config.yaml
n_layer: 9
activation: "swiglu"
norm_place: "pre"
tie_embeddings: false
beta1: 0.9
warmup_steps: 482
decay_fraction: 1.0
decay_shape: "linear"
seq_len: 1024
z_loss: 1e-05
dataset: "wikipedia_en"
MLP neurons of a small language model. Each row is named by its layer, matrix (gate and up: input weights; down: output weights) and neuron, and shows model dimensions 304-367. Each number is 128 + 24 x the weight over its row's rms, rounded and kept within 0 to 255. A neuron's up and down rows have the sign that makes its largest values positive.
After each neuron's rows, "fires before" lists the tokens most often just after its 100 highest values on Wikipedia text that the model never trained on; "fires on" lists the tokens most often at its 100 highest values on Wikipedia text that the model never trained on.

L5.gate901 [118 117 162  87 141 107 132 105 147 139 107 139 101 110 101 145 159 118  89 129 130 114 133 138 160 109 153 128 112 137 165 131 109 124 142 170 152 131 105 126 127 140  65  78  99 115 101 151 145 132 142 119 120 162 106 121 155 157 142 117 130 147 139 139]
L5.up901 [189 125 131  90 148 116 118 152 173  81 157 105 162 148 134 158 151 123 137 151 132 105 146 160 127 164  95 111 136 128 129  99 106 161  46 129 133 136 158 127 131  90 141 134 136 156 116  98  95 111 155 142 184  94 150 145 158 145 161 137  91 130 100 142]
L5.down901 [ 99 125 145 106 134 153  97 148  95 165  92 103 154 127 159 148 104 124  96 124 130 119 105 119 114 160 160 124 110 112 163 100 164 127  95  93  67 102 112 118 127 136 156 141  95 107 126 105 123 122 124 148  73 112 148 130 125 135 149 121 122 135 122 164]
fires before: "9", "-", ",", "5", "0"
fires on: "1", "0", "9", "3"

L5.gate1127 [121 157 124 151 142 139 132  82  93 148 101 129 129 143 118 178 114 113 133 133 158 114  92 125 128 114 141 143 116 120 135 140 130 121 100 146 138 117 133 173 143 104  69 156 141 119 156 129 134 140 118 149 119 122 122  84 104 165 151  84 115 151 113 108]
L5.up1127 [152 153 200 110 103 127 149 101 107  91 128 121 124  97  98 181 107 171  76 135 133 123 137  95 118 118 143 151 113 111 164 127 109 146 136  84 140 122 137 115 103 142 101 136 109 113 134 143 140 140 128 124 117 124 144 134  78 132  97 130 105 134 128 115]
L5.down1127 [149 137 131 125 135 133 139 115  93 101 127 101 128 140 108 151  99 122 188 136 140 105 130 133 112 126 171 149 153 179 132 148 112 127 110  97 132 116 106 166 158 121  82 118 166 112  74 142 118 104 123  98 153 147 159 128 138 100  96 143 114 134 130 147]
fires before: "1", "2", "3", "4", "8"
fires on: "-", " ", "8", "1"

L5.gate639 [135 120  82 139 140  88 107 129 141 132 126 107  89 123  84 119 129 121  77  90 118 128 104 102  92 133 101 107 102  92 119 101 100 131 161 129 100 132 145 142 135 157 111 147 130 128 144  93 133 126 141 173  90 148 126 125  86 133 192 127 141 127 120  80]
L5.up639 [147  80 129  88 126  95 141 119 160 178 156 142 141 168 134 141  90 155 137 135 134 126 118  84 167 142 176 146 125 111 130 108 103  80  95 123  81 114 158  92 127  91  90  84 124 134 119 136 116 134 127 118  83 108 138 141 116 115 166  97 124 101 139 103]
L5.down639 [145 134 108 127 160 140 144 143 101 149  86 119 141 163  89 125 164 152 158 122 130  89 144 134 132 180 140 147 142 113 122 148 120 107 157 127  98 116 126  76 147 119 131 127 147  93 149 144 135 127 133 128  99 109 150 133 113 170 114 136 122 106 154 125]
fires before: "1", "0", "2", "4", "6"
fires on: "–", " |", " (", "9", " "

L6.gate1148 [141 178 163 133 124 150 200 123 151 152 137 174 143 120 118 139  71 155 135 135  93 120 101 117 140 129 128 132 136 146 116  73 118 158 134  92 110 111 139 126 156 161 160 171 112 106 117 156 173 104 160 125  74 123 174 118  81 116  86 156 149  80 140 140]
L6.up1148 [143 146 140 129 116 137 125 134 206  88 132 126 126 127  96 137 158 113 143 108 167 154 116  90 148 113 142 102  81 118 128 142 171  92 129 127 154  86 165 163 112  68 157 146 141 162  95 166 143 110 135 110 181 104  74 115 114 147 147 112 108 108 120 143]
L6.down1148 [ 94 147 125 116  97 102  96 127 114 117  94 160 111 134 153 134 126 120 122 174 144 138 110 137 137 112 166 161  88 121 137 128 108 107 141 138 140 138 115 118  84 111 114 141 155 105  85 118  98 127 142 111 128 100 115 107 105 144 172 152 113 111 147 141]
fires before: "2", "1", " was", "9"
fires on: " ", ")", "1"

L5.gate1375 [132 153 178 149 149 138 177 143 169 163 144 117  89 147 135 184 145 161 127 141 104 113 104 122 113 114 138 105 153 144 136 161 110 108 162 137 108 123 144  85 150 139 126 127  98  98 122 126 150 107 149 139 136 136 115  86 110 167 125 141 130 141 142 112]
L5.up1375 [ 95 123 108 108 147 167 108  76 139 134 111 109 127 152 138  90 110 142  86 164 130 111 122 143 130 170 131 135 171 146 118 163 123 141 151 116 130 152 139 114 169 122 100 109 125 122 155 102 149 124 125  94 161 174 137 119 168 129 111 164 141 138 124 129]
L5.down1375 [102 106 111 123 102  94 136 150 121 167  62 138 158 136  86 137 100 107  98 178 148 127 139 153  73 125 115 112 133 177 194 145 114 144 143 110 129 138 117 134 155 107 114 126 148 104 121 116 135 108 179 139 135 141  96 125  91 112 136 129 175 142 145 145]
fires before: " ", " the"
fires on: " in", ",", " of", "In", " May"

L6.gate1065 [157 145 132 109 145 109  98 133 127 145 135  97 118  73 113 164 113 141 160 132 148 145 129 101 128  73 170 118 139 107 128 132 131 181 140 135 101 124 140 111 148 108 146 116  95 118 138 126 146 115 135 182 162  82 138 114 102  75 134 119 120 103 144 171]
L6.up1065 [155 140 171 122 100 139 113 102 145 144 115 111 112 117 128 143  70 127 114 144 174 110 130 146 136 117 127 149  67 110 130 145 114 104  88 149 123 109 107 149 114 114 118 101 107 115 141 130 143  89 120 105 167 118 149 134 124 125 132  93 158 101 110 121]
L6.down1065 [137 115  95 128 108 103 108 134 101 148  79 102 133 134 108 141 142 121 115  76 157 136 154 180 150 132 108 159  81 107 106 158 114 138 129 134  78 134 122 133 149 104 101 113 142 115 108 112 153 152 136 119 127 118 152 163 155 127 131 100 130 145 130 132]
fires before: "0", "2"
fires on: "2", " "

L5.gate1256 [118  80 162 119 101  96 107 104 101 117 105 100 117 141 152 112 131 131  83 134 110 101  93 151 117 137 115 182 127 151 158 156  92 137 117  72 118  69 112 149 142 130 121 174 150 123  99 149 149  92 109 175  86 162 134 126 162  87 134 100 132 151 139 133]
L5.up1256 [123 144 120 141 116 161 134 128 139 120  92 146 176 121 122  91 171 106 186 108 130 134 117 150 141  93 161 104 152 132 136 150 114 114 160 120 103 121  84  66 136 128 146 148 128 137 149 114 119 150 160 147 108 140 104 131 180 146 130 125 150 133  99 111]
L5.down1256 [148 137 124 113 198 126 135 178 117 161 153 104 132 102 133 137 182 144 140 103  91 139 111 138 147 128 129 117 142 112  95 161 140 108  94 123  91 140 124 106 173 136 140 155 148 200 146 143 129 110 113 117 123 120 120 138 148 167 133 154 126 114 124 123]
fires before: " ", " the", " |", ","
fires on: " |", " in", " on", " May", " Division"

L5.gate841 [115 144 154 150 135 123  99 134 137 159 116 113 136 100 131 117  74 140 136 136  74 175 142  81 151 152 104 134 123 115 140 140  80 101 128 122 159 149 156 117 121 123 120 170 100 132 180 147  99 128 129 124 126 155 151 100 139  90 117 134 145  87 118 115]
L5.up841 [120 155 114 171 138 156  85 158 129 148 125 127 139 105 150 115 110 105 143 144  49 159 109 127  85 154 104 131 150 131 121 121 117 144 164 148 139 117 100 115 147 123 137 137 152 132 133  87 148 162 106 150 124  84 102 149 125  99 156  98  85 125 113 157]
L5.down841 [125 123 123 110 145 122  96 134  81 109 123 141 132 148 118 125  97  86 166 112 137 143 141 150 162 145 160 110 157 109 111 141 159 151 155 132 120 128 175 108 106 124 110 111 138 138 111 126  96 150 155 122 110 135 131 155 101 122 139 121 135  87 108 123]
fires before: "1", "0", "9", "2", "=", " |\n"
fires on: "1", " ", " −", "\n\n", "_", "2"

L5.gate302 [104 128  85 142 127 118 122 119 141 156 144 150  92 136 134 102  44 126 154 125 145 101 114  93 159 139 196 158 141 110 112 169  98 116 117 123 123 115 132 140 107 166 140 141 124 139  83 147 158 192 127 114 176 150  70 111 134 120 115 124 140 137 101 139]
L5.up302 [142 110  94  93 138 149 117 144 123 131 129 172 115 142 159 156 117 146 111 134 167 123 101 105 117  88 177 132 140 144 133 135 107 133 117 169 170 125 145 122  96 175  93 126 101 129 124 173 143 178 134 150 128 139 171 137 169  80 115 153 128 122 146 173]
L5.down302 [ 90 127 105 160 139  90 123 108 129 146  93 103 122 120  47 121 156 128 172 129 104 147 120 158 109 163 130 116 103 155 122 183 134 139 125 113 152 162 107  82  87 124 124 142 125 143 137 156 185 114 115  95 131 141 177 144 189 118 136 156 121 147 148 119]
fires before: " ", " |", "7", "0", " the", "1"
fires on: " |", " ", " at", "5", "3", " of"

L5.gate480 [ 92 156 179 158 126 124 166 123 117 159 169 136 115 109 120 112 125  89  80 111 129 140 108  78 149 168 163 140 110 157 132 141  95 126 106 191 127 112 157 128 139 138 115 195 101 186 146 138 105 148  86 129 126 117 106 134 139 128 134 138 156 116 122 130]
L5.up480 [139 181 146 130 130 141 145 130 128 152 122 113 121 133 114 165 150 135 132 135 106 117 100  91 121 133 116 107 131 118 133 118  98  85 139 156 107 133 142 121 101 113 130 153 139 111  87 192 129 152 129 117 134 122 133 107 116 146  91  96 139 132 149 119]
L5.down480 [104 154 177  93 138 143 167 124 118 124  75 140  95 126 101 147 156 146 104 100 104 130  95  94 146 179 129 121 150 136 116 122 111 132 152 193 159  77 110 132 184 138 108 141 182 120 126 119 146 172  88  93  83  92  77 110 117 132 118 134 115 114 172 116]
fires before: " "
fires on: " |"

L5.gate66 [141  92 126 143 134  71 149 150  78 135 139  97  98 152 145 139 112 144 130 102 105 128 110 131  99 135 120 133 165 171 127 142 161 112 148  92  88 102 143 139 106 133 131 116  97 122 124  86 116 108 106 172  97 135 135 135 137  68 139 139 142 155 107 139]
L5.up66 [119 115 118 109 163 145 123 141 116 114 139 108  96 111 146 103 130 116 109 116 122 113 127 134 111 134 137 104 140 122 148 137 112 135 132 101 126 141 108 111 107 110 108 138 152 143 124 134 154 108 120 150 150 105 127 173 111 133  83 106 148  81 125 137]
L5.down66 [140 143 126 113 154 110 125 139 122 142 129 115  99 105 110 173 124 174 101 142 124 121 127 113 116 149 148 143 170 106 138 162  97 119 146 115 156 120 127 160 138 118 133 173 152 141 127  93 145 122 153 109 109  98 112 112  97 124 168 132 106 114 101 127]
fires before: " ", "2", "0", "3", "4", "1"
fires on: " ", " |", "1", ";"

L5.gate372 [118 109 152 162 102  91 116 104 177 136 102 125 156  98 109 151  99 147 165 139 164 143 117 158 141 190  63 145 130 106 122 133 124  97 142 166 150 127 166 128 191 121 176 135 126 146  83 139 113 118 134 118 146 151  77 125  90 100 108 123 139 135 110 136]
L5.up372 [123 149 119 148 145 107 146 132 134 133 137 162 127 152 126  77 132 148 109 123 119 178 156 112 105 121 143 122 119 154 101 133 100 125 168 138 114 101 140 123 141 161 154 112 129 116 130 147  72  93  98 138 120 172 155 128 127 106 122 157 148  95 127 179]
L5.down372 [110 148 150 151 116 128 120  95 145 140 166 158 138 170 115 184 144 106 157 130 139 148 137 140 129 108 109 110 144 144 123 177 117 134 160 138 131 157 192 112 167 142 107 146 151 147 148 186 106 143 113 103 118 163 105 111 160 167 129 120  79  91 178 109]
fires before: " ", " —", "|", ";"
fires on: " |", " |\n", " "

L5.gate1490 [139 137  98 148 108 113 120  96 140 137 108  71 149 136 115 147  81 108 129 171  94 151 139 129 146  83 157 113  78  97 140 123 111 139 162 117 115 108 115 153 194 123 133 140 125  82 108 121 124 161 168 125 138 155 150 147  95 138 115 151 152 122 178 136]
L5.up1490 [139 141  75 133 132 131 138  86 125 167 109 133 138 139  89 106 135 137 108  75 146 155 142 109 129 166  91 106 124  87  93 128 131  79 104 116 119 108 162 133 192  98 147 115 171 138 114 122 118  98 131 153 158 146 145 109 119  76 109 102 162 136 118 129]
L5.down1490 [156 116 109  98 140 114 102 158 116 176 138 120 155 150 146 137 101 125  89 158 131 106 123 148 168 123 155 144 149  80 158 134 117 121 130 139 100 161 103 127 150 104 128 141 102 109 149 103 147 140 126 130  79 142 163 139 102 151  97 152 143 156  86 168]
fires before: " |", "3", "2", "1", " file"
fires on: ")", " (", " −", " Upload"

L5.gate1163 [105 101 152 132 107 124 120 130 123 185 128 152  86  98 128 143 122 166 157 105 108 109  75  86 158 147 116 174 119 135 103 141 103 116 116 141 105 101 172  78 159 137 110 153 102 107 129 140 139  95 121  93 150 173 154  89  84 134 139 122 152 110 176 103]
L5.up1163 [ 99 114 132 149 117 109 124 169 162 149 153 157 112 129 132 119 120 114 151  99 103 112 121 111 111 136 137 119 128 128  81 117 114 148 113 146 130 102 168 119 118 145 140 149 103 127 147 165 145 101 100  93 124 143 160 125 134 140 128 103 121 113 147  95]
L5.down1163 [125 117 128 131  89 118  94 122 177 136 255 100  91  72 255 164 130 147 155 132  91 101 113 101 148 121 122 156  96 109  95 137 106 107 140 134 138 132 141 112 123 109 128 150 136 199 107 163 148 114 126  83 133 152 112 113 112 156 128  88 149 143 167 105]
fires before: "==", "The", "In", "===", "A"
fires on: ".\n\n", "."

L5.gate979 [134 101 113 156 131 141 108 124 131 151 140 125  94 110 126 122 118 140 121 175  67 139 100  91 103 134 198 109 150 161  82 147 172 126 155 124 128 156  87 114 147 127 162 187 132 106 104 102 130 138 135 162 156 146 123 126 149  96 149 114 138 141 146 142]
L5.up979 [103  98 111 119 135 141 118 129 122 130 129 148 133 137 129 138  74 134  72  98 154 123 147 144 121 134 117 148 187 151 129 135 143 114 117 151 112 188 109 150  85  97 101 126 112 146 101 151 119 138 159  85  87 132 127 139 129 148  98 114 125  88 108 115]
L5.down979 [141  82 144 134 131 126 144 146 145 153  88 117  69 146 103 158 153 114 136 146 151 115 114 143 150 108 111 112 172 102 132 123 133 123 129 143 166 137 107 164 138 102 121 123 128 158 127 128 120 150 165 118 128 148 157 115 114 133 113 123 114 114 126 117]
fires before: "1", "2", " ", "6", "8", " |\n"
fires on: " ", " (", " |", " −", "1", "–"

L6.gate810 [151 108 142 108 103 155 111  99 138 143 123 133 148  88 105 146 124 146  66  94 128 105 114 106 125 136 148  82 114  94 155  88 144 131 176 171 121 114 136 127 143 151 121 118 139 128  97 155 156 120 120  85 124 162 168 148 139 168 173 143 146 102 104  92]
L6.up810 [121 116 147 120 103 138 171 111 129 118 155 122 147 104 146 126 146 164 113 132 119 178 167 107 137 148 169 143 126 147 155 119 154 128  89 122 138 150 109 110 100 126 124 108 203 152 131 138 137 128 147  87 120  93 119 106 136 109 102 118 133 138  64 104]
L6.down810 [108 154 155 111 130 154 110 144 130 126 143 125 109 119 136 150 149 117 166 120 128 110 122 133 144 139 104 152 119 115 130 120 144 130  91 104 190 104 180 145 101 137 100 126 152 119 109 148 126 149 121 126 112  98 124 122 115 135 123 144 163 115 168 106]
fires before: "2", "1", "9", "8", "7", "4"
fires on: "9", " ", "1"

L5.gate1482 [153 151 106 127 130 144 115 106 103 150 135 130 142 172 109  88 171 155 126 144 111 136 128  97 127 135 134 107 100  98 100 123 160 120 126 106 129 165 155 155 149 112 166 134 155 111 143 148 111 124 160 177 143 164 107 124 146 114  77 127 155  86 171 107]
L5.up1482 [152 106 114 126  85 141 118  73 119 126 138 146 126 109 144 102 103 143 128 159  93 117 169 116 141 167 140 127 147 128  87 129 148 141 137 121 134 119 139 120 115 109 126 129 109 116 110 144 154 140 159 120 134 134 125 126 108 134 123 111 100 117 146 146]
L5.down1482 [145 105 150 112 114 137 108 144 122 103 106 145  82 132 107 126 166 129  79 141 108 121 102 160 107 111 141 134 110 162 149 163  99 159 133 134 145 151 120 115 166 140 175 147 163 169 105  93 146 111  99 128  74 114 148 130 105 157 170 133 106 129 123 101]
fires before: " ", "0", "1", "b"
fires on: " |", " ", "8", "ander"

L5.gate620 [107 116 100 150  94 115 171 153 156 130 139 135  88 111  96 171 149 151 121 120  94 155 152 108 144 139 147  95 143 133 121 126 131  51 156 151 140 148  88  70 106 157 143 116  96 116 137 124 149 130 137 135 105 145  96 108  98 165 123 163 148 111 140 146]
L5.up620 [158 155 173 105  67 120 116 132 108 139 122 116  84 152 114 106 125 125 105 131 134 120  87 169 130 118 133 129 103  91 174 163 135 103 116 118 151 107  76 140 157 116 120 131 134 121 127  66 112 131 100 141 109 116 136 101 176 130 122  66  78 136 103 130]
L5.down620 [ 82 145 132 129  81 130 102 140 144 154 131 124 150 120  42 150 120 146  85 122  80 158 134 135 117 119 149 139 146 155 134 111  82 132  92 145 133  71 164 167 139 114 134 135 129 145 112  97  68 106 125 124 112 132 175 137 140 154 153 143 113 127 107 152]
fires before: "9", "8", "0"
fires on: "1", "ad", "ik"

L6.gate256 [130 145 168 181 121 114 178 161  91 103 130 125 104  82 137 139 143 146 171 112 121 130 174 111 140 151 133 112 107 172 111  97  85 105  99  96  82 158 118 147 122 120 117 130  96 132 117 160 173 126 116 135  94 141 101 133 128 153 143 140 139 132 150 122]
L6.up256 [ 84 144 116 131 128 103 133 110 140  92  88 151 168 173 142 135 140 187 118 138 147 133  97  94  83 124  89 144 151 167 141 168 142 140 112 132 133 130 135 115  90 100 165 124  81  81 114 126 117 136 106 156 168 145  81 149 128 155 123 118  85 102 146 117]
L6.down256 [105 157  94 129 125 132 122 114  92 119 127 106 117 150 129 127 131 144 110 148  77 124 126 127 152 126 135 121 107 161  88 146 120 127  77 154 139 108 130 109 108 164 138 148 107  92 121 127 196 135 153 170  97 130 101 148 102 122 130 132 132 123 126 125]
fires before: "1", "2", "5", "7", "0", "3"
fires on: " ", "0", "1", " later"

L5.gate451 [136 152 175 143 119  97 124  87 142 149 144  75 129 124 112 105 113 146 143 112 102 140 143 130 128 153 165 148 118 153 155 142 121 129 149 136 116 121 146 155 130 129 178 129 116 111 131  82 103 146 151 126 123 118 122 123 122  57 144 128 141 175 174 178]
L5.up451 [125 154 130 106 157 151 131 160 129 139 105 126 148 120 148 120 180 117 117  96 138 173 135 135 106  97 125 151 102 135 135 124  95 133 158 157 156 212 150 133 114 135 146 153 146 116 128 119 102 135 140 161 131 148 115 158 153 142 127 125 163 130 137 109]
L5.down451 [135 151 151 104 135 206 151 108 163 128 147 134 130 132 111 127 121 139 130 113 113 101 138 127 122 130 124 154 169 152 139 137 113 138 147 158 141 163 118 111 128 110 108  96 148 124 146 152 126 129 121 130 136 113 114 140 115 131 115 120 150 157 159 107]
fires before: " ", " Men", " Feature"
fires on: " |"

L5.gate402 [ 96 130 127 142 102 148 100  99 161 157 142 143 120 133 117 130 100 106 132 167  83 146 157 136 124 122 112 121  47 146 134 108 157 123  99 135 191 148 143 153 119 118 136 126 104 122 148  85  83 136 154 104 112 126 128  95 124 108 132 128 140 165 109 139]
L5.up402 [123  84 148 134 125 130 114 146 102 159  99  85 131  99 159 105 128 129 135 165 143 119  94 129  92 175 128  98 122 112 113 137 135 115 120 126 153 144  86 111 134 112 133  93 115 113 144  88 144 132 122 133 134 134  91 148 112 149 105 167 149 168 102 131]
L5.down402 [131 102 145 128 107 149  76 109 152 126 129 113  99  93 158  98 155 116 128 155 186  97 167 136 119 126 132 120  86 132 130 119  78 108 117 134 121 175 140 130  67 135 152 120 124 122 144  63 135 121 155 123 150  87 147 159 139 132 124 113 132 179 112 116]
fires before: " ", "1", "2", "-"
fires on: " ", " September", "0", " October", " January"

L6.gate1081 [146 121 152 129 134  73 141 128 130 159 118 150  92 117  84 139 110 119 138 126  52  87 125 124  95 110 107 128 117 103 161 120 107 137 142 149 127 203 116 124 117 131 135 155  84 100 148 116 147 126 138 126 140 120 175 107 100 142 144 142 156 178 166  86]
L6.up1081 [157 112 162 149 121 129 115 133 135 148  95 143 132 100 102 159 143 129 148 145 135 134 110 128 163 126 115 119 115 111 118 115  99  91 150 120 113 153 122 126 122 167 151 102 129 120 131 103 114 145 122  89 120 109 126 172 134 128 124 114 144 152 123 151]
L6.down1081 [158 140 187 148 124 110 138 109 113  94 153 165  88 103 103 148 111 111 164 119 159 165 148 184 124 138  79 130 109 126 130  94  95 105 153 105 151 132 132 137 128 131 144 129 156 150 151 120 124 133 160 115 116 139  89 105 142 110 127  96 180 154  95 137]
fires before: " ", "1", "2"
fires on: " ", " April", " September", " December", " July"

L5.gate1143 [183 115 128 139 149 130  88  69 163 137 112 115 148 181 110 121  75 155 132  98 175 131 144 118 112 153 120 129 135 132 124 137 132 156 139 115 111 117 138 147 155 108  99 143 107 107 105 116 119 121 168 125 133 134 127 111  90  69 123 111 131 136 146 116]
L5.up1143 [148 112 120 100 113 107 119 120 103 142 112 174  96 133 100 168  82 190 134 141 111  88 139 143  92 134 117 114 139 164 110 142 124 164 109 156 117 145 124 203 140 139 143 160 132 120 143 135 121  85 134 116 158 143 162 120 108 125 196 109 126 127  78 139]
L5.down1143 [126 113 121 103 133 156 102 135 120 109 124 133  93 141 168 112 146 138 135 171 169 112 157 151 139 148 170 147 157 133 151 147  94 147 111 151 100 114 130 135  94 138 116 107 113 144 142 108 126 148 141 129  95 122 138 136  96 113 128  99 138  97 123 152]
fires before: "0", "1", "2", "3", "9", "6"
fires on: " ", " ("

L5.gate1145 [116 136 137 126 123 120 144  96 118 158  93 120 110 139 137 148 160 167 162 129 115 119 134 116 122 146 147 151 169 148 117 144  86 133 134 132 150 122 105 150 132 138 105 161 159 103  95 142 145 140 101 132 112 124 145 114 125 125 144 111 171  90 129  93]
L5.up1145 [114 109 158 128 104 110 112 154 123 116 122 132 118 131 145 117  81 133 116 155 160 118 114  95 139 124 150 143 106 112 128 129 104 127 121 127 104 122 125 130 133 133 111 166  53 147 134 147 140 145 143 136 136 178 192 141 150 180 129 130 132 121 111  75]
L5.down1145 [ 72 120 158 131 104 116 133 141  92 174 128 153 155 117  74 110 113 153 109 128 110 108 189 144 102 117 140 144 102 120 154 127  95 131 159 171  91 119  99 181 102 118 129 164 106 159 102 160 125 100 126 136 148 147 147 110 152 117 156 118 125 143 164 131]
fires before: " ", "1", "2", " the"
fires on: " ", " of", " (", " early", " late"

L5.gate155 [103 147 128 105  89 124 141 134 154 163 171 119 138 107 118 191 118 108 145 117  84 132 145  85 123 117  85 125 112 113 117 142 103 148 131 169 115 126 142 132 118 118 127 124 116 122 121 151 138 107 129 103 105 162 155 118  79 129 151 105 139 172 192 138]
L5.up155 [105  88 114 142 116 114  99 134 136 132 121 143 113 100 131 109 122 155 125 111  95 148 120 122 123 136 141 122 143 158 107 144 125 144 109 138 111 126 154 103 121 165 135 153  92 138  97 156 139  69  77 128 165 163 126  81 132 174 100  92 129 128  79  99]
L5.down155 [110  87 127 113  80 120 104 119 142 138 255 107 142 110 255 149 134 136 165 132 112 166 152  81 137 144 117 122 121 124 101 122 130 100 124 142 108 104 102 132 160 125 119 159  99 216 112 176 129  85 140 108 157 156 108 124  99 138 149  96 154 135 157 146]
fires before: "==", "===", "The", "In", " "
fires on: ".\n\n", "|", ".\"\n\n"

L5.gate1193 [141 162 168 148 138  68 126 131 160 147 132 110  68 111 116 130  92 158 194 131 107 117 105 161 128 110 151 146 148 138 152 123 138 123 118 151  87 103  91 109  70 156 125 176 134 116 107  91 120 142 104 122 105 152 131 128 131 135 135 121 114 143 120 168]
L5.up1193 [111 171 115 118 123 149 162 153 113 151  94 118 116 119 123 107  52 126 136  87 156 142  96 163  99 124  91 151 142 119 161 120 111 111 153 159 146  88 137 154 111  91 160 120 139 124 121 131 151 116 136 133 121 152 141 172 127 119 113 106 137 120 129 132]
L5.down1193 [123 123 152  95 114 125 163  91 102 151 110 112 133 130  38 133  95 114 132 167 144 125 150 140 122 111 136 110 155 124 148 101 122 149 138 124 125 134 111 141 130 161 155 155 142 112 115 135  81  83 114 118 151 120 173  87 113 104 125 140 156 160 145 141]
fires before: " ", "2", "1", " to", " the"
fires on: " to", "–", " from", " and", " From"

L6.gate1362 [116 117  70 122 134 128 163 168 157 106 129 101  68 132 118 113 110 153 114 101 118 133 149 139 113 114 161 120 127 164 149 141 112 137  99 154  99 151 149  85 165 122 139 133 122 100 136 119 143 111 110 115 122  98 179 145 119 104 117 142 135 128 107 122]
L6.up1362 [191 112 131 129 156 157 103 122 138 123 170 116 133 124 149 158 156  76  79 147 131 166 169 108 117 112 116 132  90  98 123 148 101 109 139 166  85 107 146 104 145 112 157  95 159 153 145 133 108 121 109 141 146 146 131 142 147 120 161 108  96 155 138 180]
L6.down1362 [144 156 137 138 146 133 126 150 116 115  90 136 105 121 150 108 129 138 162 101 157 164 114 114 136 165 116 109 109 147 123 138 139 106 153 185 110 115 140  82 117 114 105 179  73  90 164 161 119 115 137 122 109 113 146  95 155 142  87 118 175 138 136 138]
fires before: "8", "9", "7", "0", "6", "5"
fires on: "9", "1", "8"

L6.gate580 [ 98  93 171 107  87 130 107 126 171 146 173 114 127  94 152 144 141 125 151 126  86 111 158 110 124 142 144 125 137 126 118 127 134 110 147 134 120 122 153  89 128 139 123 182 100 160 131 169 126 120  87  81 117 171 115 126 104 139 133 117 147 127 131 127]
L6.up580 [ 94  83 136 118  89 126 104  99 160 147 156 110 118  79 135 183 101 153 164 131  92 107 118 115 115 142 143 138 109 117 118 116 127  93 124  99 116 121 165  84 150 126 111 178 133 143  98 162  97  90 125  95 148 153 120 100 120 123 142 102 112 142 135 125]
L6.down580 [128 102 131 120 122 129 115 133 112 143 255 107 116 104 255 135 129 127 152 123 115 137 146 123 123 138 130 129 127 112 102 119 137 133 127 126 121 132 126 113 135 122 124 137 139 254 115 166 116 109 120 126 123 146 102 126 137 128 136 131 135 131 112 112]
fires before: "==", "The", "In", "==="
fires on: ".\n\n"

L6.gate1259 [122 163 149 152  96 114 134 112 134 150 146  90 141  97 112 137 106 163  99 132  93 122 162 113 152 184 109 123 186  95 154 106 127 121 169 143 130 104 119 142 110 138 137 168 116 134 111 122 169 117 131 116 137 156 121 145  92 100 167 100 102 133 124 176]
L6.up1259 [116 144 123 105 163 211 151 136 123 122 121 137 131 106 124 156  79 152 121 125 171  77 125  66  64 120 105 114 120 105 139 119  90  93 146 104  93 116 120 104 164 138 105 139  98 166  78 109  85 117 114 137 163 141 110 125 135 103 140 158 133 130 124 179]
L6.down1259 [144 124 142 153 161 115 122 116 125 179  85 172 127 134  65 127 107 122 140 120 143 142 158 121 147 100 113 126 130 121 149 105 138  72 133 108 113 147 146 134 135 144 124 155  95 186 115 130 102 136 122 134 130 145 109 106 135 133 124 167 140 154 112 143]
fires before: "0", "1", "2", "9"
fires on: "0", "2", "1"